config.toml
hidden_size = 256
norm_eps = 1e-06
decay_fraction = 0.682
max_seq_len = 384
max_steps = 5892
MLP neurons of a small language model. Each row is named by its layer, matrix (gate and up: input weights) and neuron, and shows model dimensions 128-255. Each number is 128 + 24 x the weight over its row's rms, rounded and kept within 0 to 255. Numbers have three digits each. A neuron's up and down rows have the sign that makes its largest values positive.
A block is one neuron, or neurons of one layer that tend to fire together. Before each block is what it responds to, as a language model described it from the Wikipedia text at the highest values.

Responds to: Mostly "of" after quantity nouns (a lot of, length of, hundreds of) and relative "which/that" after noun phrases; also mid-word pieces (he-nce, last-ed).
L5.gate7:099106140138161111142124138118124126138085073105144106116134100122147113128149127090157116114124100141098135128130155139118080121137116147159161124160128119142076129128157105143124131116129112122112141121123097078144134091121105131129156159162166154145092175134112157113122116127104156149160096139117152137120113147143096108151097153093076097139094153184093092103125116109100139127134
L5.up7:136120126137118135181127123132112122061099051129130113096117134146147117142161163133098115146113165122077196141160152122128135124159104121117137165146143093136161109109129122157187138140128127099095119114122095140138128126123093128130135133165118115064134150139123116153173115088117114134128156109132118147140154107152122116120138151128112104145114129092134155121118169104149121128163
L5.gate112:121110081141110094098161130176091162116103103114160106104123107108118113104111112104160123124127172091075123149153122086091140114172143073106077128101120131129148104093139106134122108109118176106144162162150135159123123100131137137153133120130141126130149105159130073103127118146126157148152135161097139097172134113130138099147103159150135153140100119080123145124118156109094105075152
L5.up112:132157136109120148112124110102153118128101135143122153167098149142128129149117146147121119126169124091152136099183081122099146141114109107157107138143104109164124161147125123105116094168121172100120124112136139151156168108158084169130129106139111137152129118102116167121174121074100124158151126095130143121132104130122121140178085105129117143125167091152158083125140142159144122125164
L5.gate314:075129150093094134102129151134141115100088129135164132178112145120125141124163100114148121097156147122136133135157090107115102132126128078083142096111128157176169114111131161147093141130105123154152121149148119119147149141086137171173160166117096143149126113110155154138156133107123098096121125137111174136120071088144110118164089129139156145130117150118124125080128106149125090130101
L5.up314:122127144100122133110115130165126119112194100145138162140148111122100157156121098095098119124159155179154088111123138110148116123128150161141089137109138123132142112065120134120150125125099150168108112154129121145127188111139131144141120119114089124124130114149130142086126167171164130093179156153107131086142097167126173123109073109150117068093130109128105148100147090151149167123177
L5.gate519:108124121149095151130109118144124146118184079103130078132127119070108130122140090166103145146124163111119131151165118145159108138102143119126111138143135125100168121137139150165138101090100123118130149146115122143107121131124125074150108139136136117135119141112071170163122160152154143132089121169104129155106102132143150123093159097132117097173167085130118155096134121143107072117148
L5.up519:080128138121153131110174115079092104102156114169089076117110147162176110132107106102076116116093153134155110127080089164126122125154163137138123110085130124164152119099097150107166122153114116124086180148134150176135134114122090110167158105103074106114151120124130116110118175162113142122124140123141136098145098157121156126141130133138129117098122101090145122098120125133105123096125
L5.gate536:179114186096154107157161124133196153140131091135102132121114118144129096138108117152116134174132113121097134142087161142099119151146094097116122119139140123095152102112127190186144127176120116101136132139120116133112146090184151141129130090121143143107125180165128164129121096105180093137150122115119098130138106133139118143145106158127111121125110111137124125115162108162153128124165
L5.up536:091084137114129123155107114155130136117105084141153104124125104097120115128103119178076124136133130133146150123150165120147169150164107143091142125122140115115127141146113176159105136129119098128097112139128122131098104153121082149102141110088110105135128128150148120096138074093139127122129135118140169118147125062148053129119136120110101167118126126168127160051129120161147124114153
L5.gate574:141120136129144165154146115132116158089164138134132103102109155113160115127117137104097179109136131118135153188136115139124150120115118150088099074139133112115129109129143161150115098143151201116108090126123129092164153109105143114167119110142123150125088140133165125120147188107158151144155146199114112143126112149142186150149136082166121130092111100127101121134093141123108108128105
L5.up574:092145117152168144135090108168129098159096111114088135124126121127140151139135129150182133155119143133080106141144140197126147079124138127137111132124124115150204125112113107101153136161134142113110118126137123152121133151095117124139089144124126158142110137114115123151133128125077134103093107115161113163140117092081152114151129122082143117109124106109112080099161141143159153149146
L5.gate671:148161156142110118151128129124117120134116131169133115121149132143126115079106151140105153164111105136150145159104118144158149130084115089119124168139073144095148116117151126131106105158111174158082118152140124131105102131122116137153168069112191095161137093096091162146137123119132129150107137134164173148112105113098121127130136123130159147127145160086094165151135099154056176097112
L5.up671:120150151160104139132098163096116147094132134123134149104091122132125142155104102150130161145140136164120128125124150133128119127113142182137125141114150158169172111122067101133128121127121144116139114139154161130125121112104119102118137109084121091133116128116135140115131119138164103113090110097114143109174150148128111116170139159156098112104124139134112106122162077153145129129152
L5.gate699:130117103085082114125137126149164151130114104161138083126110119171105126096140117102113119115091122141098140119146174158181150092161107152120158130163130170097113140079157133134135151140109135126110109113117131090168105104123107159148115085063117131112145111118119130144137146092145176151105145138170124138153139119107114088136073118154137164170131093110147105101147132104098142094121
L5.up699:149179109099103116125131161144194146115098122135158095110104107111152101122143086135087124117156151116112141144134170149165100097155100119106115112148133145066092115136110111129129130132098158126138121116083129120122130093114110140138104107147111131156141123122159137117134110113154178131149139102114138105156156113104115082118112141168172144129124098110104133107144111115126140095128

Responds to: Fires mostly on the minute mark ′ after degrees in map coordinates (46°48′24″N), and otherwise on mid-word pieces such as Ho-n-ours, Mad-on-na, subs-ist-ence.
L2.gate273:151132129106093136113138117116118164083150111109115146160125161118137135164129117096126109153133152116138119135108125127154104117111133114116158156119113140079174123136117131123137159094081092129134164105168087080124131125134166090121138145144249109137116110113113127101146148106113178135126150177133083108120134186161100116152106100133121144163169102107125110122082155142123077133103
L2.up273:149167138112113173157085096087125133102129168118144121141121182128175123171124171133146116131167076141174113148114127129111071124115098145111136120095091114102142099112115146129113151114138119101147131132125127130143138141130082122132138131121101143147128133151114117102117124143117153122131156140130131105124131131139154146179103130128138130127118103102149089122106107128069107127097
L2.gate306:094139144135151149202153118116126113106114070155119156127162094162113146125159145155139106118126119111113139119083138098132183108141139121131119150144128162113121120098163077127130121154103109120143141078108138128135126144150099142148094153145151110135128115197098098155103149167146118101155142133117101124111116160111146147115131141173115145151124122107130102107092161116082115109121
L2.up306:164153112151113138114160122135086134128108117100119137133148178136138113092127146100094135107171141119073170129100116113115146080116139138120130134153158115092107094109154152135144131144111132168130129104130135110137137116147144126148083116151152128098104144135134137132136151141158114147109168128120118139135109134129098099108159115155098127163167120143103132125077113158111106135115
L2.gate419:101097170123116115099111099149100146082108154117117156178104104158118153169123152140163116114046134149142147092139135113082129148153110138152146151105133121146149112125133157122094099150105117158151106137129128126138128129129115140110118146132157126132140123155151161090139111115083090103134151128160066142125156077134150172152158141157099143131133151124103133112133125115104115159127
L2.up419:141142173138119130118082108161094144118152144137099099096090151137156097110113152128147164136090122124154104103116170140129139121149107164111167124097127183096111145143119105105108109159141082127123159131147166146144157138081128096160114115129124138082153121106133111164112136136146167109162125147159166106177150108102105080069144161115147078119157171122133134136158121137083137127147
L2.gate582:104128155156143119113147070139159126111089146125079139110096178137152148155110162140098120110109145149110160116108129120140130093167128155138126126145124104109113113118135081104144136167132161152166136122156155129155150112134138149141096142177150119096168090139153112124153149109093129136094125139128102100109122156129117102135122160139125121150126102112112115163125117154103148116112
L2.up582:143114100095117139135105151118122160139136080136121129173121119126105099154150090131124149150144155141117137129099089162101155186116097123126155108100150117103188098114095158177151155158147110126142125101119111157110064114131154141127128091150159138163139141107142115133132068119132125122161160144107119093102146129181134141137128121106100153108149103146124153136152115142094088131127

Responds to: Hyphen tokens inside compounds: in table separator rows (|---|), and in hyphenated names like Jean-Pierre, El-Kasaby, al-Ba'labak.
L5.gate25:144145125099136148119128147133117107137139110094135132098151179128129124130156108103091133135127140140093153131164083114127143151095152138128105180143148108176113096150118144148161109129117161129114118129093148085123089138127134168128126101165092153138121170151102153119126122127078153129197115111124107185155124116147117157131143120159124101146153158125149091121128102157116071127126
L5.up25:141120098161110139073132175137111126120116093171113096113112096115102127121133101145108123099104138146078117075108116126136169143094147071129136111086141118115120086123149146125131197131173097130136134137120114111107113137108114158116110131159129135155097136067160113157115135129145135115174168117122111147174104167061151137139123084112153123124095157120141128097107110111131123100153
L5.gate105:134135097145142136183108114122141167105108161100165113109155091094096133102160112114112104127080093165135113139128112092122122124121131121162121155125135148133126094154116131104090147114128097126174174118144060112166111140138136159122092082159168166124113143125147150106121177126105127143186157117095146136127126112090137149107126147116148132123130178113168103088124163089108135141103
L5.up105:176125105152131152119146095154150113109106114147151158105124068140106143144152113136149141114120158170147141151152080099153151097081119133174171102132133163099111134148129172129084132108134152160137098121152136120137095109141152167113137116112178110133149144109159140146098153131142167130126149110154110137101081146112060131113150149106118143135140142123116134118182132133140117147121
L5.gate122:132088145145116100166178146118151092134119107111147145162123134076118108129159164162132116102124132141122105144130127104152148111124126093134123103138127147155117091135084133095131142139174081146141148149125158107131124160119111159155133145148126105127126118155123126089127130146169081146150145122088114119162101153077139117136124158120147131117098148115067137167091101118072067156154
L5.up122:117104094108169113087159123135125141100082117164128137139100104121156189147135116117118074131132160089120128127182135129126114104117069117115154128121155125128122110141120156133130132112109137153104111127096154138130094166119100135120094121105127111138152124144078169130128085147137097128127157150124112127154101128146153144149101125168143175138149134134121063143107105122132132121119
L5.gate147:124135193104152136099133132160152127086142124137108148123083085117102137125135135121128150109092111104050144108136143116116121156116126110142121134186174164148142135102125130157108088130147100070150119073111158153126133100141117153154128116153139115143134158162115156137123195107109127161158084124114146126137154093159116136160155094134144100136156164145070107162114161141115117141117
L5.up147:124143188124133133092129141146153123127119146135115162135074093091122152146128158121132144122092107121089148113132144137102123169106150130148129133193192166136142150088131154126092109114149130113104120085137153142119134127139119135140141089163177127167105145164129143130125190123137108157134104125148115107132133084137130128127156095143145124134180209141081108118119148142121145138120
L5.gate223:143130123129129109116135153153155112140121103142116105123122120104139079094163066129140118115112138116100146131171151163110128135132107109149160123156149107085161145132153150147096098160099132154162133111111141131137134155108133139108116161130107096089104126141136064141171129122136086152146128124142170149120111131166127134110121140124096136118140135102159115145126136140127104161131
L5.up223:118142139076197161130166125151116134159122121136104124193144158130137097076139132154125117145147146113083110134103168104155135155168133118112153160166138162100137135125131147137115100122143137125107119136077123130121131102152143165100173129146111142094142157146105108179154113103084152148106178133105106126166138123160134107107144144141138151142137159104137151111094129151129142136103
L5.gate328:159173128139151156104098125107147131120120112099134148133118133130134159141121102146108163092135119166117166126146134139102159094105149107155135153139155134149151142152118103137056115132173136146164099128088114114146110069127145127131119149120166147079095130155083155117114154150111148168160118116141089120122146133073138106157122095150131191150106123125134146112148176099091145178138
L5.up328:133173103117159166109100116149140125103130090107111167136092126118119108161131057139152139100153136109101193114155172133144123149139118093139091176147142131163098128150103125115101110115181125148121096112111127146145128102103163141134130159102137149075106128144080177122072154123125124188132140126156109137101155100138119081146091141146161148139147140106154077172131147110115140164090
L5.gate348:076087125135157137141096130165190161177103103094140156113135100113137143110142134140122162118119084130148107107146130126129135108111085134140122155126082186104158120124124128160151117151119145131106115143144151126158102120116137080149112151092093077152105116081128106130148060114122146142133116123092164141129122148127154110102101099125087127129101127172122171145158127112133114138153
L5.up348:138150131111154129129163151135115139112124111130116146139052125127111126085169116088154129122125121152110124134122135149140148123191112146117143129097112139161124169097126130140089120155129105151101144111172162117129059114157138170131147116127145157116117111093071175189097127093142161143127132147111159096131124160119102064148130166153137152128165153142137109150116110107166135156055
L5.gate366:132099083137120174134075125129100143131114126139135140133079115124112145139155142155138124142107110124067156151111129141172141128105106112111126105137107160114101128131104109104112068143209176109153150167142113146122183113123095141097129134182141128096111098185135086146118148130081114110112140120156114166123185153144132091119082100144149124079105109121134145151116169109106134148140
L5.up366:107126132118110188153067097157120163127130108142146148172089136104117166110149140135183143139077115095113149131142125126165129103090108134121122100149119148120090101148082092151079093129161152093115133138117120147119185125091076143085126114144106100076117090169125092133142130136072131129087159144142108162114150174163126123149110119151096185123114094134135128159159155093126113148159

Responds to: Middle hyphen of a "---" cell in Markdown table header separator rows, e.g. |---|---|; occasionally the middle dot of an ellipsis in quotes.
L6.gate365:137104120123150167136125149108107105091164093131133127103094113121114094111143121127176142145148122127091158128153101149116127102167107139125111100156121134141144140151119099121108116139124142138131136147102134150123130162146151129103189134165140142170118133092082116120144118160094079166117136176146114062143102097133093140139084117088099121105117162106147160145137129134111127142085
L6.up365:108145129079158166123172110162127142115165043092126098103126162133119091134142120170148125120117127124095144133090154127157116120150153138119149166134109122156123115150143142082073123105136137128156140133123116130089083171170127129144114108163119140186116128133094099145132092149119139168184145103144138114134061139101093152143152131153129125117127128115152167130106071165122102141099
L6.gate383:138141143081116115125118134148164133134130108122176124137127133121126122143158124151139078123138080155132117121117111146149126153117093135183094135128119134132135110154130127111114118076105117117125128141143121110170140110102112095132104137121156110154074123156108076146086093075173103116122140125130109113173123128154119114087124090097178100116136111138157116113174142102121141108120
L6.up383:110106109135154125151142138128128144132144105137107140097145129125092122144133161153188102135126120139121106137151109132102149144117137122114115164154099154113142152158138111119152117137098117128154113112144162155110140162108077123115149138143133122167127093145110106125107139158156140067071161138146117139159078153188138155098095135054124125102098128135126135092134119129134127113109

Responds to: The final subword piece that finishes a multi-token noun, often a heading, name or document term, such as obitua-ry, upris-ing, decre-e, synops-is.
L6.gate91:112112127092098121156110147089132181105119134147121153100123108102105139107130114128104135088123095115113112127122164121143144111152118142149084064085161137123116152072099144172136129157122099138141140102176141104082099077111119167126106132105151165105104132126147127160104112125099116108139102115157110156083174103127094141123073140132155091131134090122108122096144103108143158094160
L6.up91:130158138147107120117128157113125160129156127139095066124155093113153187121142113140095157126148117111108112116135146140121168098083142156096128107111144137107130161103145120121159169113132127129129159108121140169108092088111113157156110098149099152167164085135133138175168123134111122135148099134213109151067134102120116127113125153109136179127171118163123138126149106136130140161139
L6.gate100:156136160163090132110120156124156115160094097115165145090111161061136150136139127077148142129130137151123155117130169132176138167114156113136099134172144111102103086106143158111145129086096119084127131123130145146131126117096163142102125130163162157147123112121166137128158136197100109128135120133161104139123116135119102100157118141142110134116151137161060145103126120112115153141134
L6.up100:127169162143190093121132152136175132104055106178142103117128117142124158092109115106127150141128118104127121138124121137152101075125129082143114179086179129160123139132160138105120124069120110134091146126148106138079082139121131130108113132102115100132152104107140094161143088111110080158161107131176149123135150172147128118096117171123111127154098157144115140116103145108127151084143

Responds to: Hyphens inside compound names and words (Mattek-Sands, Guildford-Midland, great-uncle), plus final word pieces like past-tense -d (dismantled, arranged) or name endings (Plattsburgh).
L2.gate216:100140108137141134154136100169096163116104164070153114152120142105072127110157120080144114131145186129121083161169141129116101122128117111131110094136128170163144087154143129086126161134114161113121129128091121138137090122121129156140121134107109092133083110112082080128124146164126113077134106133147124139132100129134140156143132153121137144108146112110107119159135111160104113128091
L2.up216:134160133134129093141118120141135096095129112116141119096148131138141162112150120129135133114101110106138151140115084139086137112069137104116118148102090118123121134130138133102131107097142121123137122139148107083130146147180095131142084119108120144175141069133106135073149151138170129116116116096118149112169161126159156123168159108148152138163112138109169184157112140178112115102134
L2.gate225:128084099112159120093132121100126138093121098113117117100096134192129091124131157156141110098099159137104142122106110174114126176160141148105152156122123150131122128144150116110149114087109132109163175143137111131145152108096145150107137169110142112089139123153121124162143080144125153086163113145149126139102109116141139121184060149142143107100152104160179117126099132107116106108154
L2.up225:142099045123077184111133172159143084135091166180146118111156130116140119114139155122133142073138120117132158129139148168153106115123158158150139132096130146138144167124125094127138183127138175105107164090083140129145128155159135130099116126114096126113133076169130119095131144155112130124171090146162133095082119141118142127134111072154127143144147165125129096133143141086118115112127
L2.gate447:117141175128078129130113136151114128142118109147154144132117151133101127126127143118092113134142140106123148152126174076147110142099164125137104119084168175098097092205152118129136097120146119117087099129113146139078122175140153129106125142097115095149128120156107106108128106123119110140116100131151117135184141181131127108120126097173147109103130169163120171127121104152155162119081
L2.up447:124141131135069121131126146130103096114113123108110161164137125148117110145128167118125138124116134132092125125126162070115122146097129115121095101108122174135104127160125128070135065139132103141115109140129147116092130133141131161123127143089133097176133129153103107125129121130119092132070100088146097144187146154114127085109135123137126108101109138123110164070123118157156146120068
L2.gate644:141154120139112130123164117154085111133098122146127134123122149168102124149171113143109141134136119161138112157144124064063114115148091133103135110146131157098094080138119136115139060136174132135156100109114136116132119107107103166137136184141150143130146107175151126139161142154134133107133162146120108126151166145135106099088147119155128111146101148152115120159167138111098141147143
L2.up644:116134125102128101123123154183091172149132105116113105125109115109110132087093126154164100107136105149128146118097150159167116166129156142153125126162127121142136110124126080101140142083121108124135159136090113106125128128151131108147129136123131137200121149096158115120072120127111134131127136093135116138153122117118133152156143172155142181148165150128148155121126127141109103157144

Responds to: The word "for" after known, criticized, nominated or credit, plus noun heads followed by "of", such as "the record of", "age of", "signing of".
L5.gate58:139149112120121122107102132128107140105119130112130166124139119093163107105096168118126156110140123104098147124108119093103125128110103154137186134134135128101115138101126166122146135107121136139178124080170116112149140138144143134146145103140120141119143132132134138090111091128121159150131126164108149138139110096107132122114132149136140152166134116137101094130100108148117112126192
L5.up58:143123160097168118114131107157120147123073158111137155135130139102146155109136153106131125122146121100109175131152104152091123112123090203161143156117158108114123155123133139171112116129103119113141126108124114111144147083141168153118108129133150158128133120101102103118119119141153148117154151141080134094127106087103159083105099153143139153157156140125114061133110128123109087144160
L5.gate93:138121105113100077152126132163133140131139093114146165135123172114112179102083144133163107120127106101123137157135154102132095152075150129124153105149137105130079097070117129146153138134119106158137135117125073141125092185111151104140171127118107139106081129159145105155117145101103107123120085172089107119102150083115119148119108139155141155167106125116115139128133106119117137145156
L5.up93:136100136128150102113091132135106163134134117152147151114132168121145134071128125132167136137111122095132109141103130103117096088109152142130125109109129118100060160108146117130145160129148099133115114112132113130130112163103119148150107107128084140111124126143116117119120186092080112118157122175093129080073152124135175160086092121136132111160113145081122154139109119129136114144137
L5.gate151:148107151129170145142112132158093128113115125176143157146100111111140126167116104079111124124109132148137105141103140160176124109134133160147137114153093150113164173111107127093108139133128135102140175155160090166161130126105145147160137163160146117173124124095150137144153085117130156099088089133119137127066159113108124155091110103131151130123147099117126121101141135078133145122097
L5.up151:126090139194156158146120145141096159094097118092182149126101120105120117135130083119142127120157107139121126111098137144148137093120129120155100124143165132126132117159094117141143121148102136137127118116140086164123123116120137176165152152128144125153103136108176123129135115133170131115132114098131116155093114093107110116126134122113144137093153113103137123122113130094116105097102
L5.gate176:161152124152101111118099105143195119070162136101136140189120110116152102092127140174098119112118094131140108133125147076171162144137115131101132127149137157116130104163140089150084155168161122122128131125130147140130118102096151105115105108153155186157116144137082136132080107127128089099128104163117121130160130159146119157077148155162133126142127116141130127156114107124132068132166
L5.up176:139186151122126127133131080177150104126090141135144116132138124104145129147090126155109146128067165136118115148126108127121111099144089128146116081147145148122127104141162158147121151175141130163075147081101116125140089118166112147111125139131147161183124175169153121139153117125140092131095138155137131176131110110116168102101076150143126138146091120131148115127133123145142128157125
L5.gate402:108164142102105075136133089109128145128120122117111108126152150093171139097149156136160112107125087087132126146108113091187150114129170163179148115130089133129114114159108099130089108150134108168123106165136091101135151074136125114093105099116177129114122165139152093136131104158132081095109132129103101145109082114129101155124132125172137166158140156149131118113129110118139146153154
L5.up402:122130116127128138125096118160132109150116104090124118120153118130175131046196124138162165126128119073129126144142115079097105125080142184157138126088100114138125114162094112151122100159135128136116109151122110111112138134115104155139152084136131128144158148110128072128145091130138090080119104126093105154122112122127130147117123156180134093140145125147112119137113122095137110169104
L5.gate469:113125134149144118152135176135131130143098138140091118113145153147164147126119139102101140127130107106099111098139163091147111107169137101130120142143180129121154134162147128155161153117160072115134147142155139089150096091104143079174136104057129105156125131122116118123132114108163122182139160151117080125139129127159123130121113122091110127112124133090109151151087099125120161144134
L5.up469:117173131152160096166108141110127071154110135151082126126152166126164139104102136152128150113142089116161108083111128116077107117139130107103157125146095088126126103141122116119143099166147109134103138159146115131158131117124172110172149136134121138144129150135161120134141167125141114091133190129129088130071139154141121098102112146112107142113153141142132123149140083132096112121123
L5.gate474:119113142094120104107142110107167129132102134095115100127124070153152113115117173126134138143158086089109117151101119117141133133155171127131134101104109092119129126090084134126117112143150090130104153098125105120107131109091126112033117129126120119133133173108143106116132091136156109127086142132146121166130117150123112184116085166120101117161159122132107121143110100167141133138128
L5.up474:086136152108123136104131100096123128090120117129098153123121117145140126073132097153108123161123093106108138109106174140150131103101126157092165143153124096123165105160124126123102121124142063165138124146156135119143140129125154127122112141142166156116112140110139133127128119159110135087130167107135112180144110085131105161135131131107120107136131189132101107082071084123125135143140
L5.gate681:122111162116173150115138124098109138122124141175129130138122158098105110104116150137082135122134096121142122065163161107147131123165122142148115176127155106120097114108144098146126086108129138150119107141137152089129113155145122111106107115162121103104090163144115126103131127133152087150123132132130120116098084125161132121139124177120146140136139140149137126141142164179106124132124
L5.up681:138127095153118157117159127151093107139102112140129149113141108118137106107080119128073106149113155109102129122135073095128139083121158151147117117090146122106162134139149139124121120058151087133102130088116184118091139110111136154107179109115113154076123157109124182176130104144147111187125163119102137136128123100113156126116123143131164131126112084118125143116104084143099120133133

Responds to: Short second or middle subword fragments inside a word split oddly after its first letters, e.g. B-oth, Th-us, Dor-oth-eus, o-ce-an.
L2.gate92:132116103136093126141150154124106145129125111127111113095134118138135165108132130160135179113123129135148140149098125169128101118137140113117159123086119111089097129111097159117127109125115180088150110132144122109137158156159135154123124109145120115125137120144165122129137165143134144121130118129112136054094172080074175130089137114152158132100138130144136154168113103124058148131130
L2.up92:105163125165123084123130101105100127145105167146101161129080130146113127144123106146116125144137069153161087134117100098101119126115127080135085119089132147150121153096126095133135141130104144124117127175143099097116166110138112146182147165122116164119130120111102121123123160120131100143167131120165084078122103148099109151117087138148126161129126157139176170118133121133150157100145
L2.gate129:118154191136137139128170144108181135119097097110143149181138139116121169117111107099129114115089131138143123091104121156137103149115109096122114147113176076089121138132110150159186137120130066111164126117164150143123106069108142123146100107163171139112127141110156124138147119113135120164160159125126132120127149148133087142152121137131110144115137129112136154131107122132166122163129
L2.up129:131091090133168106127120111180106088113121107103147176092111103115141104136150135149176116142170175141093158144154125116114160092126121142109128129161122156140134171145132121126080098155159148103088136101111142111113104119169126122126165156113057160183149124122114145132156071159080132142116110170173129104135098142125098125146123111143115132127131139122121099098122147172097130142167
L2.gate450:152168154110099117126107136162102142117147050124124173178168161092124106145119117125110154094127086170124129169145104123179090096128126105122133142128159115144148138097107093127083118114131140131116153131136122102100159118109153128135135182095124086142114124106152130123154089111135137164158149143109122111089093157156130100112112134144153156139129119110161166107151106122140108106101
L2.up450:122155133142113130108130121164126102145129131130121160124155147150111147143135124139097129128151102088153152141127137143116160072100109133128092106133101170075115107133113147093133116154146161148178158118160149121148121168146116115070158146105140150136124139105126126087145105107172148117154171132147097104073126148126149102097128123115126133088112098136104158180135083106130135150120
L2.gate688:137089125141110124107110111100128119173105133136133122121134134062136143129106132097102150184150151146099163128134129126139133128103135132055120109119132071081116171140123129115111114133121159091136142147132134144122106114127161141135162094132114161108157097115150129092121141132113127110106150144149062104144132123126125142121097144128130090116084139153093113171173118123137118119144
L2.up688:104151120115125123126120141136137107101091111094125127100089171160149152139124109180119124095115204110073160129142169123092178082141123142125154133115130142136193122168095138155094121142173138098142112120122156128183161115140128098138122144160132149098116172176104127148139103107157148148126108141106086149110127125085137099100134138091118135159125154107133137150131146162128128132116